{
  "n_layer": 14,
  "d_model": 256,
  "n_head": 4,
  "n_kv_head": 4,
  "head_dim": 64,
  "d_mlp": 1024,
  "vocab_size": 512,
  "activation": "gelu",
  "norm": "rmsnorm",
  "norm_place": "out",
  "norm_eps": 1e-05,
  "positions": "rope",
  "rope_base": 10000.0,
  "rope_fraction": 1.0,
  "qk_norm": true,
  "attn_scale": 0.125,
  "bias": "none",
  "tie_embeddings": false,
  "parallel_block": false,
  "extras": ["capped logits"],
  "init": "normal",
  "init_std_qkv": 0.0328,
  "init_std_o": 0.00619,
  "init_std_up": 0.0328,
  "init_std_down": 0.0031,
  "init_out_by_depth": true,
  "init_mimetic": 0.7,
  "optimizer": "ademamix",
  "lr": 0.000467,
  "lr_mult_o": 0.685,
  "beta1": 0.9,
  "lr_head": 0.00351,
  "warmup_steps": 411,
  "schedule": "cos",
  "final_lr_fraction": 0.03,
  "batch_tokens": 32768,
  "seq_len": 512,
  "doc_mask": true,
  "train_tokens": 305600000,
  "steps": 9327,
  "dataset": "wikipedia_en"
}
MLP neurons of a small language model. Each row is named by its layer, matrix (up: input weights) and neuron, and shows model dimensions 0-127. Each number is 500 + 40 x the weight over its row's rms, rounded and kept within 0 to 999. Numbers have three digits each.
A block is one neuron, or neurons of one layer that tend to fire together. After each block is what it responds to, as a language model described it from the Wikipedia text at the highest values.

L4.up86:536544511603484558461439533487485450491488531506519469475531504497491491518474507465467499529512499567536505549465488501594490502554470517524524454445480494559475488569511528415517525549522472488468482458534503528517494552454505472543531496491547430508456445574531562425554478503477575466565493528411526461475463538467575502453402460462502500444489516560465454527529517527509453424492
L4.up94:489597516513518469394464474541529429531500438570548413529501431531453463634506471457438544469464495538444504494423548538552474578560557447510571489485393480480618539545483515513487563490520450468594525459489504507489494525461507527550529516505542479491507509562490498485451483464428545466481479483483534534494503462446497464477468547524488526448475483526477540519586542561561461494504
L4.up183:471524512479492492479458457541480518508472456517534382515469464527460504597527521442488593448514547529451521520465508555535517486547545469525539581440489480508551540519520503550472578517502525480494503403517533551483448493528464545553520492540530521488608555435476455483534458538472599469413472518479496427491521532478501477471463522500581473417493450485495473499541472460541451544539
L4.up192:521565504455485475425505427514531458504495429472552340500534440546450502562509514441426565458496507525441513510474486555507539485543551417478559501467544493561517541525574533499503545433520516462544517436506485569451434496561570491510487553527477535479533510439541502480585455559514591458464495472468511481483471447460508498527522497525522545493476456538561527499514509487525472487464
L4.up205:473466561483536498479411379498575465536498478467529382531494428488482527599517554452477612447532478509465467525417501534479590476514520469484557512476517496595514501492586523512542541525490507512510480431472475555470455477552501527574507587487518562502525468516448520475568444472490617509414476458462448485494560461502495539489482501475535530461481449504516546524506538505577467449506
L4.up329:519516500539501501464502479434411554539499511552545483434607494543496587487518413516495460496494470529540515540522563477556456459488421543563459514469456533497420520483498594537539509628529437492517452546495491527468470466538475527539481482540522522483526470489579486513525511466536500489471542498456489486522511510490538525477473504526488523488512433511428512472473542478517473537457
L4.up424:541388509616460549422496482452500534470501467493568468482562517444472516513492457560557490519506484527493449474508488448579528356512501465417490542478481484511489519452466539494449469547481430472428474434578496527485534462538564541498470383521477458466521485512505498445492439538487504496523475494397548462516524494433510462469470461488524462453532530548528479412536529487544459524502
L4.up428:519535532516515570458457447531525477584472486524489498534561552444489579488502499491517477520426533450509384491523463452532567464569528487463532495547483563545486533467440498548516476564545472541503489491509462503501477529449479505541518466421555523509466548555511530521502481500467481431569546546516456525526540488554457547513456489487540496469501504530540546479567504474486489465532
L4.up514:457529514586517452446368482516553465497478457561523463493532462526447522554509489456434556475496491485482511529431517510463532519531534486468555496464486567611574498523522505529530598463497414468527473466467496557448491513555477508536483529485484493439534470504534464408525467493527540429421490473460486541511511473512510474500458517491522474467518505524528548495508596535535493496481
L4.up550:525546540468526502500470471468565449514480502452570423513492473536535544617535551493480544432556505491506479441443514575437560447581521448470548538422630494454457482525506503495463513529488526483554513469500498533463508449539480531530505441555570536479502467467581493483572511531500566468401485465456485484539535464532489469516462504519537524436497436524569545531518502544501474511498
L4.up563:544487518619495429361424463484490492527492463530556473526612465523490513576555554494442586517512498492477485526430476547543517443523499444531434489443551461531539435478501556489499490504560444436562524504436505613425478447443469544533491558489574488486490482486528519442541412511477455529420446495494493520504537459566491466470515485525470510539504442480552503429532589459552479448475
L4.up607:494514494519497479403415509546537482539515483558557430484524482466443520675530529424443579483568483535465454548463499524548524462524542478551530457492467512525558489535548552473538532504522466448527520438435524629474485490502527538582487545485509500482513471546488463447525475530491571479403429545491513499454571520484506518490482535498537531470509416506548466484577567518535476493450
L4.up647:506504519560524554427527540459573502510543498512573486503559506529480541540485507504505501562480462500477466572474503461607493409502476496428536467477501510545580521472526539507481499604521448461468502483488578524426554421462446468497468540435531433467472497552492513426526487461495424497500486433486541528459491504507491481474476507522476522432513513543475533475508531527564450512499
L4.up726:518489522556477506415474508450490458530486495514587516487548454506482513506556501419498442523474450572502489557487531470548526441457525440491502403468525525482537592451523525532490522620537478400500436506489529494446490430484497407489469511478491498435525527566527532446521464451554484453562498482460535469549518488506454458419436511521499500404519520549467572531524584587545436515542
L4.up740:507529491541522451405496511485524497485508490529509462471561525509481567549511500505532558486521488534518442524449566499569526503514486441494469439471494527509473485527554491485488526603496489453466474429487553529488503483505454486523496519440520487471458500586538574425528477523550394555454516470451533486513572496491529451474566418502497495471565429484457497471565594549518440469489
L4.up983:499549520577514475460432419489500498513500446525559433498519450488455489683506482434446573501550466484466415529432478468526576438569493473504533489436464477556565467507551507503548565513540477429587518441480493542423517463526494515558517526501548512471527454552527479477524519499513551497442451509464499528474573476454491433475480514568532522546483467514508513456510569530539512468495
Responds to: Capital letter P

L4.up8:417527523527532452461470451404551455568540510544492484465559552498516490499481484481491485525529524541464531511525513516422465528506522444486548457513460524547552535448482518477491548535567443481536514523475539495505522549508465460508434533469466429527508526456490529480562565503522531540538485513518479529489530461513467521429528497484470521515517579470475492510570538535527458527483
L4.up29:500451424581500529499559484488553523532457495518492509455496543502476520503442480528488360580461502500539543449520474413509444416526497483474475463459476550510527464510499567498485526563493435512505502477504512492512545461466536436510508526464531342505482506600465528493487452467508403435584505461497480453514464483470497485462450485501517446507529519504535465523547524497527511492478
L4.up47:499591537449541474439523470470527500546531532512476523534570533572472474488484538530582562463468512497493551503516504462502451478525523463457506409456528511521572479466495529484550535539507474478501535585453526475517540510503453505530503482512525518507441527462448525529565528468500600480456499497488452506483519476594498514487482497495549515562509572548509457533503525482554476498487
L4.up149:499404498494524503441531502451574532548526491509505489445479517521506503498478550457470473554539563515485447543543425425500492454506542436557549432497435516496585498461501508554522488516611510520497454532496492487496512477467477434535481502523515448470428525550484562483487555501469584483629497535487521480503531498535492518469433530463552531431463492478527502508541507521499542481472
L4.up196:582418471605520538493561483430549454465512490539474556467560555457490484485428450478524411495503468513503465536486434423531471440431539460424523447457451533458458450514560531487437504551529451477443469478518490480481516406482520461467456521447498460460475523592467493552465456524502528513538514500564481484499530482467505527479515454489544490479527524527481552542549534511488501452541
L4.up338:523501485552517519452507449437502516576534461510494449485506564512407480486467482472485485518498489521475539557480456468433489447474522470523524443473472542493549465463499598497521493545528406473504485518479638462494543538379500502507499530548501455534517499455480456495590514504550609522514513510540538483495569465484476516518514521468482517530552537467477506460525510525554480474527
L4.up469:536433454596502441455585551450527562556451473518437533423559565418503511479427503542501461548454511456523506522495487424504494417422520527547487492461532560471441527470498540503515503539519456506527504489442520534485432478446515458476492480536487451476502481553517514450435423503488565524502508533493500451519474467469508486462449461526568515471511500453541523535471499514480491460486
L4.up547:497519491483487516487484454382602547584579506529553519460476486512473520504482494475532414541458519486476499496511462408487477455517568462444464427522464568476575507450468452556447464529524431480502466525503519511534525483471545427502511487504463483552500549535513500519518497530502506479569474484534492458467477501553444527502512507553541536522514536502494506492589516557542474469424
L4.up570:488591427497520549490478496494554565550530527521552538443517515493474530488467525443510441594513500497477584519530454368552501502430514488538469380516475553548508507533429497520514461560497462497544500530517528475508510467459580526515486535439556523530460524526503485576540466448479497453552484501506490480476437499530479513438512475515552503524477480507524507505536587538536526462448
L4.up575:515501524517477438551519467502526486503513462567506497488482502466463513489465525481499448588553538506474476512581453459495431506552483473537477433519490470573596496463526564549540488524526474460512471499510501503464548533467490467466485526528483424490449490536522545493548520555488571480524508560506467475506638456480422493453503554463553557529456531514483562429519522536513479494466
L4.up577:537433470589502492506560433406583505575518479544440502514509540493443457506482509488505442587489437474512529460479450417514530366480515473469520464446459520466520460478525574509446535561578468505504450474489525494495491487451469475551455524481500462489464487537566520482473507544483556499571470527493578480586516500575474456470450517509550453531558579462523510573503528482553462422459
L4.up643:413433467543519483429538479432568496540503531580479509469562537487448513473462542450509482570516565436527542540483496493469494431509517513482563388466493537511574513457445555552470480552555489480516432568474552500491555522488541446494521539474536521527490542503535503507516535508520656440567543488521515461514537439521458516489504509475531508512550565526521508498550489496494506422457
L4.up671:567499468541510552469488461514540509536474505499511520434515490475473514470457500476492424558474480524520515447480424452489478418510565492481453454523421504549482541505457533518484546622560371488499536534478524480480550545491492496530466529512520479495468534509481471510453491499561428518485483491532462466521461460529453505489514501508530515476527513538485544461564510471592484438573
L4.up781:505429443576522502472593494448496505497517548494459477478508510499490471491420496536563453529470520512505536534509466417477475390543520517498467434485508493405529522500557453492436497580556451477527405518477561496495558472457510456471498542493451468471518502533454470490471499512506535467506533509495501416528558486555510516444502493542598465450518541513465480495555495529518507421477
L4.up799:478492519452500465420528429477503553544557509603480503504483533525491485527511518494532496535571497540441505547519441469486529448439499445475522459500536508445511563417512537517519476548536495472482499567467533516495529502491509433528554540540497479481482530529492519566529550538538593495577443514483496488497535443507493508504453519525508503478552532511512476455517520520534501432515
L4.up947:499540450502511440460487405457522545511462495542350482466514596482477477513462469536470432619580441479517471453463496484531520455504497499456464419509472575548523496405492483537514501522520499494522561524550484521543489517550530467478456548432534472501432517604470514469520482485537489537571501511508531460547442485610482495531470474527517535506509433491581498455473534496469456460439
Responds to: Numeric range separators

L9.up118:532563503498509490531548500433537511559497507580514454573466528517522557508477482486468462487501485536496474494528461461480562507497489532494450490563535529444530585507398495479450525511505487396556438565507542507489477488474550497452598521500480456472448501510517496484486479465452542460508456528573551602535467502548475448494518446516488565553515481562533465521547576529539471517510
L9.up406:559597472528460479551537597476548492555527422441464503519492539523497556502429496449439404534514515506428511519493563493520490485464517554623547509441552506505468551457574482521550426561517489433497471488532484468472476393486526461484499543466528510580452528482498489518527498503505460495470481485513581535513516478446485501536464499573483517495540488509471506459514569561544534554483
L9.up687:579498542459518533440500514475472486532494410467477508392533503427498558501400472539544486514449501447498554479488417460540541512396462530563482480531476472540478549518460527534479489501518544500575486551485510507493484481466432375517519582508508447501556492537505516522424547439452466517500508577566445537429460494445486520512458463483506537492495485478532533427581561520482483553526
L9.up870:491505555545533528465492465479494535492408493532526478480581515449513557529546496454496454562487532447437524484503494535470522481546457474523530519582588517503525440496462521559549433500516442436568533490449464511494510545459450461516486568521539466412470490559477531472494459493454510444479446450426484460414537500528537532538484483526481534476500468505570468454458507504522525458502
Responds to: Colon in time durations

L9.up211:486571497528527534483516517491476518516531462463489489461495454506516489505469486487521455528500513497526567467470463495545492508391459499503473455485504509519567468489503466486535566497485516419599446481482465444492532495517508511520532532462508530435500532521507513509478507519455512416516520524549458497594543451501517542490493468543503456481485429498480448608574496487520458545540
L9.up455:517614538493551528516507478550492480560515450490456583438492474427407496502458490475573436531479534466465498553507461480589484462479495526587453512464626529485441547521566477507516479492523472469472444537498504501525457585540511490420503515531534491560470497505443528552496549579483543534569524474526559483503442465526476501482474528471447509449545483485487493502496533533549448530463
L9.up539:542537537469554569482462525472505529514489552474537537487503538443582440475451498479477496561563524519475505517495450435531553465515484463540512418546438602518585476468536523558472488512432413492526488533491505498481438521530533463552485522535510499458445540506518589450529479624523493432579489569493499428549562479495460541498484482573525483448463437481544468496480506517488518448493
L9.up992:516505494549474570539470514438503540497503473480510498465530488469517511481542483516489486563433540524478445511495507462522574521479521481475540464498528658539467532520564502556494488516520523449459515549461497477497540431535521455550549514476535476458521432565547466530567513494498474449511562514489504475471489528560520506551439474553470487414524509454487524468599500444567535568483
Responds to: Word-initial capital fragments

L10.up519:564466511480553471469568522424480570547521501531525471471492473421461509453466520472540459553488480463436496556471502483513511498458545482495445450394461493406504429496482550528452513526561406480527490589477503519491526461473481417482499477473489503485480475512476493449477444454434527399452497534546476536512506473494541495451473454465548510491480529502566570429520514529560536540465
Responds to: Separators after codes/numbers

L10.up189:526391520467520500451506467511558432520466533534470527548531510552489494569472560554538506483451531509461501572495491498575559510484523536522390470451509553525519520468582480493479499526503445495515519564460502491418473502513489531537551523578495453472479523545581470511472504504491515436506478512584425453473576500438461516529453510438486482509513449475518512489500560569536469411445
Responds to: Mid-word fragment pieces